Part of a small language model's weights: vocabulary 2048.
MLP neurons of a small language model. Each row is named by its layer, matrix (up: input weights; down: output weights) and neuron, and shows model dimensions 64-191. Each number is 128 + 24 x the weight over its row's rms, rounded and kept within 0 to 255. Numbers have three digits each.
After each neuron's rows, "fires after" lists the tokens most often just before its 100 highest values on Wikipedia text that the model never trained on.

L5.up81:107135192091134171142095145062134151147120124138153107143117104143132115132147159122133166133133194103119165117137079121105121157136112127101077180147111120147109118107123119118127115108152116123106101111118111077117077153113160120091141133124132088113141121145102149146140120132114143136098152120158109150089118140108106144083115112151144137154104118126162149148138113062108120128146
L5.down81:157146111111127092131149167096143117131111131104144154144096157091145124131128162181165129112135135166143095139175122132131115131117116124107122168114143099144113124129140112140163109091170146157116132140162172114108118153115114114089077099117132155157090085126119134142121124140121098166110187120149157111142115098136121103128121169113163128136110111140145147115096134094130145110135
fires after: " L", " l", "L", " in", " d"

L4.up569:140151123115138131085129139154112177128090116145163134122147126097110108092102112140079108084175146140109131139141136105107179118149108133111079114112107136141143140094107117152132154138099121098183122142126122117144115125147149116113119176167115089110154140166121138134113103127100130143169149090127121123105147179132094124103102122128114168139120080108129120161151143133103107093122
L4.down569:077164126144118130141137127121107159098117153112102126127129076150133135140155121137135130112116131124104141140123123152115121191112086084149178114173153133144151117151127123130087118157146111193123160137099094093159150132131084139097148094119111130204074097099131124103172121139121127101100111138137156108124164107130128175138104131164137109100106136137170135135145125140149104117098
fires after: " D", " B", " C", " b", "D", " K"

L4.up33:145110159130091139129108141106110119155138137174122127123173094098099140140121165137132126134133140105130128160113145141127138118097135145099047126118115114152112101155128139110129156148121147085133095136140104139105105131143139148128127128130156147148127113117129138138181148076150100115105169149156123121135127130127125190106156133132112130140165135168146088135115100091117123076134
L4.down33:149089155167097106099136120069131077097103136181163145128123145141135162097159125128170144115095127131185116135138140146105187130145142141144126144126144127112101117155097147080107161101168134129067119144138168137106148115119115099150142109075141157154146101137168113113138103173101119108097095121129138151109124115130090141107105145123151128160121142151114113110146152097080121148154
fires after: " L", " l", " Ch", "m", " Sw", "\n"

L4.up393:133093145138090100172147133123113131125154125144078121118150151123142132155153156155135080086147131132158130172156096126110103084124117148164123098124129102167173157096123162124147170134067130148131111097129114117112128136099116096137157121136126110130149121148102116124099118108094166167147158127111116147131125093139167073162131152119126092163109127114114161141094104065142136145124
L4.down393:163112131129117075134072129109161113098126128115123132069140173142146112141114145103090135153126141123107136109153135157087129143112164139147160138149100117133172131120131136139146129136092113122116113138087136124145137156105149102132111126103145127099169203150120156159154106177155148137106142089132097144189135124105120104119129140140120127167105134115135071151110115140122138136137
fires after: " m", "%", " M", "ic", " c", " "

L7.up28:116141120141162132160153103132131128091148092182140100107130126131131100145152134152144158118118137104132138122177142105126122092101091138088153151134101104125143111113148145098119116127122175114133144065151129105128103140139101086100149103165165132149133147140083101125122097072141155127146130136128108105126185107161141131131175090099110166152100142166141147132093135063120196121146
L7.down28:118116162124177124162149115117130173089131105128114135170134143148100072121133136153084123079124155167117140110138125108064156160112118158111139108142124126153075141134117132180147161128137101166126151120112106124130132078168130148163134135108105129133143123099165109137150079130090163088082117138154152134125091097149159130111102110172135114122148112110107157123142126136132109113130
fires after: " ", " N", " ("

L5.up567:153088133104115141152151114131154104132144114124111165104150151168102139102166112129120089131127153109109131149150092107113159126126150128086170138095117119118123136122119095133139160120137140119114149111119099176141114058095130134103108116131133160164130125094140138125152105100163132156142163145119133143175130104069149101139124152095136129153108127109118146132125100052096132154131
L5.down567:123112141131125104139173115099118195116170145118140150109172145135139116125125094120087148124109124092134136091137109148147121153109147096128120145113151098113116098155122143113113130099103111109123112178078109103143096091100105114138168106117171159155120128128151114169105112088123120129133100122110137109145138132130173174134140101150118133161137150160144169107137125104108137130152
fires after: "-", " r", " re", " inc", " (", " pro"

L6.up257:153095149112144136117173110105156125139139153150101127145144114120122125122144178125101139136168116120114096120122120142132137169139127150119150119136130120117161122165089138115125118139152138139138087109089102110139145121091107113130085142120128100085139135083096106149109158087174127105117144154117166133163160165126125166159130143165118173104125126129140140176164151093142173108142
L6.down257:157111103148131124123112117110119127080083146144168132104121163133104097126136097130158107137106160113173157145069125138108134070114128088116127142116120165137129134132173150130142169138091130122133143144135114117155102142175111109137137135138147158139181110162097087086108114118112152145082152127148096139118172110144107126129154124135118077168112114107120148108141152104120106107144
fires after: " v", " V", "v", " d", "ev", "ik"

L6.up210:144167104113129144137172183123139128112117148127101087123148142134158110140162167144130147107188091097148163138122138119133139105134107135136127116169132110121157112119119172148170151166123146128127127104133081145113154115083156156147115106116125124072149073115141137106133111160093125116112197116154159116105146135106129108121119159147130099182103108126136153131118153122131119154106
L6.down210:148161131105085140156118158107101124125084136111096099140124140124100138144070093125175105145116148124139170126122093137141150115124105162133152116111125145136111128091110087143146154117109086143123107103143091072135123154115098073103130163145128129104121135129123088154137158125165080124091092141074182170123135096105123127202163134156107152135120104156107114093152124108120144128133
fires after: " M", " m", " the", " d", " an", " D"

L6.up423:158141138127112181139144116148109125139140081153173153116149154132171112097174111141141133113152112147119129157164112105128126127134099126137079093126107100151139150146133097148114146136131103119132136150121102152166159124102124123103121146121152128096161136129141071117096138085109140130135127135114132122096137114105137139124102118098166122151104193106156185151126130128074145130142
L6.down423:086132114125171109176130154107140158101091128176131130168112140158096108133111167128112187087111122138148108102133147175128138143116113146128109135173165127124112109143139177153128101122109111123109116114120110104125143141109091108138155155146102106111050140102102117128157141109111126125164138122121154133120102166142125135117124140176152128140106161120114095101113140135157113082120
fires after: " M", " Mc", " Dav", "m", "and", "av"

L4.up29:100157092140092129137168139115151125105107085122110113146123131121122151142084111133126133170150084103070126146144121114129139130115104159117126149112168095108143112127129119142116101113121156112146121127139156138121117118093118123096122122129101147144135160111090154187107104125117150133114133129117122116128173117157161132142157098133094187118097080116124153120123085110138148111141
L4.down29:154106113143163119179132136120106143137125186142142195119136116135146147102168134133148112142102168108120114121110134080080135116147138170141108120057130149091095136114085101158145165155092133081127151127149068110109157120081109093130146092090128151137139107093112145115133107135119130130133141111138093154108095111128134145112129150171174136089128096116134146113123154169151165118141
fires after: " C", " ", "0", " A", "3", " W"

L7.up534:177134116131155136109129092103111167136134138087094136122140177133166121120120107157164141110126140131123150139127127171142137098109112090101135128133116063096103137166166149150153087171159130146164123151135108110146123120140113125149131134102149095108089138126117081132144103150128144140116128149133115112126172075176136162135152109153090093113123104085107144137158140160118104108122
L7.down534:127126132192082151131149082079117131132129176121109122091090137116142149141152136128126177147092099090150145135117118157094109137106131120112110194160124142127144121126130077139157118111141119124091148143109128109131110144100130100122136116171106168143131136079139126164159131112107125123123144141136108129145120129137139126126143165155154163153141085102124092089160135101143109128128
fires after: " t", "t", "and", " T", " ev", "te"

L10.up52:128120081109149168142147172199065131111135139108094106174127129109163150122144163138098059146097160156159132106114123106106106119120127124081146090143154131143143097149124108158149113112133124132151128138138132170146127114096123131116122119154120096108067091136086143134118170151097095128144136113147127135106143144123151128140130117149129175132182117152069125140190139123137130126083
L10.down52:101127134151090122136130094111140148178107112141115128146122105136118131139071116186124114101137100140135091082085148120111156150133188087112093129155099154119112176124108115115150105129131171099153082114115156116134153142109113105144125135098080102129155110135128108120140150159158171122125139123093111126119118136159118120119119123126117094127129155087160177148099101156097112137179
fires after: " S", " s", "\n", "-", "ou"

L5.up285:134077103118137129157160108137128124169153107164129106133170122130121132097143101125114139093120111146168150100124127129135146125144128125156133138120193103124136137074100145166150148117119117139126114119163143124123166157121140095106159126148113093119111174105175109153166138118087110102114179148144148143123098155144166096118119113120133108132110117129113110142061131089103159108109
L5.down285:174121091153152128109116099102122121134097147187139183109133138093131110157094162140151124139106132134144114131150123151085173146114127173118111127135121122151117107130179088142131133088124119135111099125192101142147118110111161154125109091119158119103119092112162088152148143142127122070131125092152125142117135103132136103166179150137096136174118108122117103118139156143127143100147
fires after: " R", " r", " rem", " Pr", " M", " c"

L6.up416:134163145071139103161143131148150125119143114108130115150136151150134161135090165140125042132120100117065144135128133179128145134134136127123168124131119114101168133200081124107113127163096142149155120110107116135107087094144112129141092165130144145145170119108102147135148150160135120115110152122134129176132119166132105177133142143084106111117121140107137142111178086116121107127115
L6.down416:094070107113114149110126160110131158118111128166093140123161127137131154092168125133118152147181076129148121119112159109145121135082108128107113099121192122111152162124141135091141106130126119134102124125125138143100134098137166137087153148164105139154144121120082120130117109118133155065109125152157131106120115126137164115134126095130147153132124108162127168137130120155110123160148
fires after: "re", " Gre", " re", " st", "ra", " Re"

L6.up549:121161130107106149169125153110135135110182163146113153110160133145183134097157146120145141091109110124108165132132159137145137090117082109142111133108068129140105154152103140096148152130149154132086140062152129092104124128132151172129145108155148123134138130158137130175109104071148096096110152104125149135136133111111122127109121073169130112175114174118114104109125111112131134129133
L6.down549:129098112132181167104104133146147149160095154097149093139168134127129087106165123115160110132144126137152121133129122145103071121146153150108155100154104137151089170114144120104126133153151099116081136154145104116104122092130133140124096164113114103165134094104155130104135077105118134117128119160126123084142158150122125133105129128105105144117168105180110144107144168103158122128113
fires after: "-", "/", " l", " \"", " ("

L5.up306:113127132169108133173133167154109171138128105161139117098138094141120102121122084201149145106152139117145123137120142158160073132127092119120125144120139101163178128095127133167160130133117107130118114069135148142150126077118117111075159129121122116113120141122139142109115151151095151106145172105085136108161133160136157123105133093142135160152117095115156123159100122139116142135128
L5.down306:110093128105125166132137109149151152112163131166114114129118159150095083157100136142148104111126143141126145134134171101153163104173099124113111137134135116168200157124115170157124145103137152119148087138142155068128116098115161079123127135101106119134189150117145137100165121074139095105101128107133148153127129147113090135084117147129135124123136148146118163120146124148134113148180
fires after: " M", "id", " N", "al", "th"

L6.up21:142122162121137135112145202077145103136116107101110145126150155126093120122088087096086135134140132138146162149147108131104143116110116128133136132081152148155109135152160086122157138122128119082095132114111125122109107100148108157148152152155111122156078148124167143170118121087110097140114102174120107145162141155154103119132137134118139101155115137134126170102118100123124128133057
L6.down21:132125112103103137116133114167147114147153154130115196142158113170110130108109114105099101132148105117171121102164138096184121156087157116144104128164104135113127095164112119159112127114127097168117144151123130100141186086137133170113149122102121133146101154164138129140134136145129147116129108105184154119107165112125089091125102124144113164147124098097139126114101126133118112157126
fires after: " met", "-", " (", " m", "A", "/"

L2.up194:108162118133128147117102121135099135091109116140113156104113159131121146111133129121151149129094130092133128123072178108166115124124131117172154139114130123146143169150121153125158160062123110156166123122137121145105147123142091160174119173158136179114086129144177102101082127137147104144138146129154174125126124159135097126088130141119098095116124074151097135135113147089105098110165
L2.down194:163149129153134149088151128161117143112157140118100158119142106144138071121157105083148118128153133169139130172120095103089117128150140054118144132142151139104146107106140120114131099153139111097133127111118127189111127124109123134177091147104167173122093083161159129143109107134138131146079114124117152122113154147106150089130115103084107107121200128121077089136116113157150143156114
fires after: " c", " s", " p", " C", " d", " D"

L7.up417:139122126126092132133145141111144145119113130120133116099129124111084096130111085100115137102110138120143137137080129123155160124140128103132153126138120104166161139126104111111151111131127115159165109122100163082137129121171126111144146159151147102096128100131169119151102106118184126115136183139105124125123143167158137086098139132165112136139099104105129154177179074145155122179131
L7.down417:142132098123081141185083162148125159123145146107160065125120152145120114158082077110132175094151154120117127118094172121110135106126131138119124155086135154163112145108090128125149130121129148116167085158129111134091087125131121147100182100144131133149153092110129143125109152118152139129171169133119136118143155103119124135115121120135135140124135166126132094129127115143125105164084
fires after: " D", "d", "D", " (", " d", "°"

L5.up144:142104140176086071106120117127139131156132128122105062124118161129137085134172125148139160094116171126143097080102089132156092107091118113124143113106115091110142095120156126097132136128126112125150146130102155123149156129137161126098153129152140119116154141143152095106132130120152163119112124112152125092156169143157147140150085132124120132122112148129104112139117172124076159128171
L5.down144:102098138140134143151133130125123098108097101121138160132108105122087089110161166173066125134151109126128089078145098115108120140134154140111145148135096136152126133124148123127170138151125103177139136171108177145138117111126162117144090133121078151108100114124129131118080098120167136133123131167155123085167116184119114152113135137125130176122144176129138124079118129141109102120121
fires after: "s", "os", " t", " ", "o", "ak"

L4.up344:129151099147119137154085069127109125128136115126135095167151157138122124080120111126115142134127142155123117119102128165124159110097135168146087133149127075113131145128109173114110174132104131152101144171112140133147112116105130133102080141123137144126172141120135145107150140100133124162105169115136149167100054120112141113149156133128049180124148145131118122144175083125118121117114
L4.down344:109104100140105140133133112120113128144131126132097133121172129162143151125127146133135108126131113126097123106149107098141116134158155172141128126094173175112160118123135096102168103128120153111150153145117088149110098125147109114149144169139147058095138132151118169078131132086152128123151082138081130120140163151134127132133099156087160116099142143154150105130117105141120155114154
fires after: " ro", " c", " Re", " C", " Co", " re"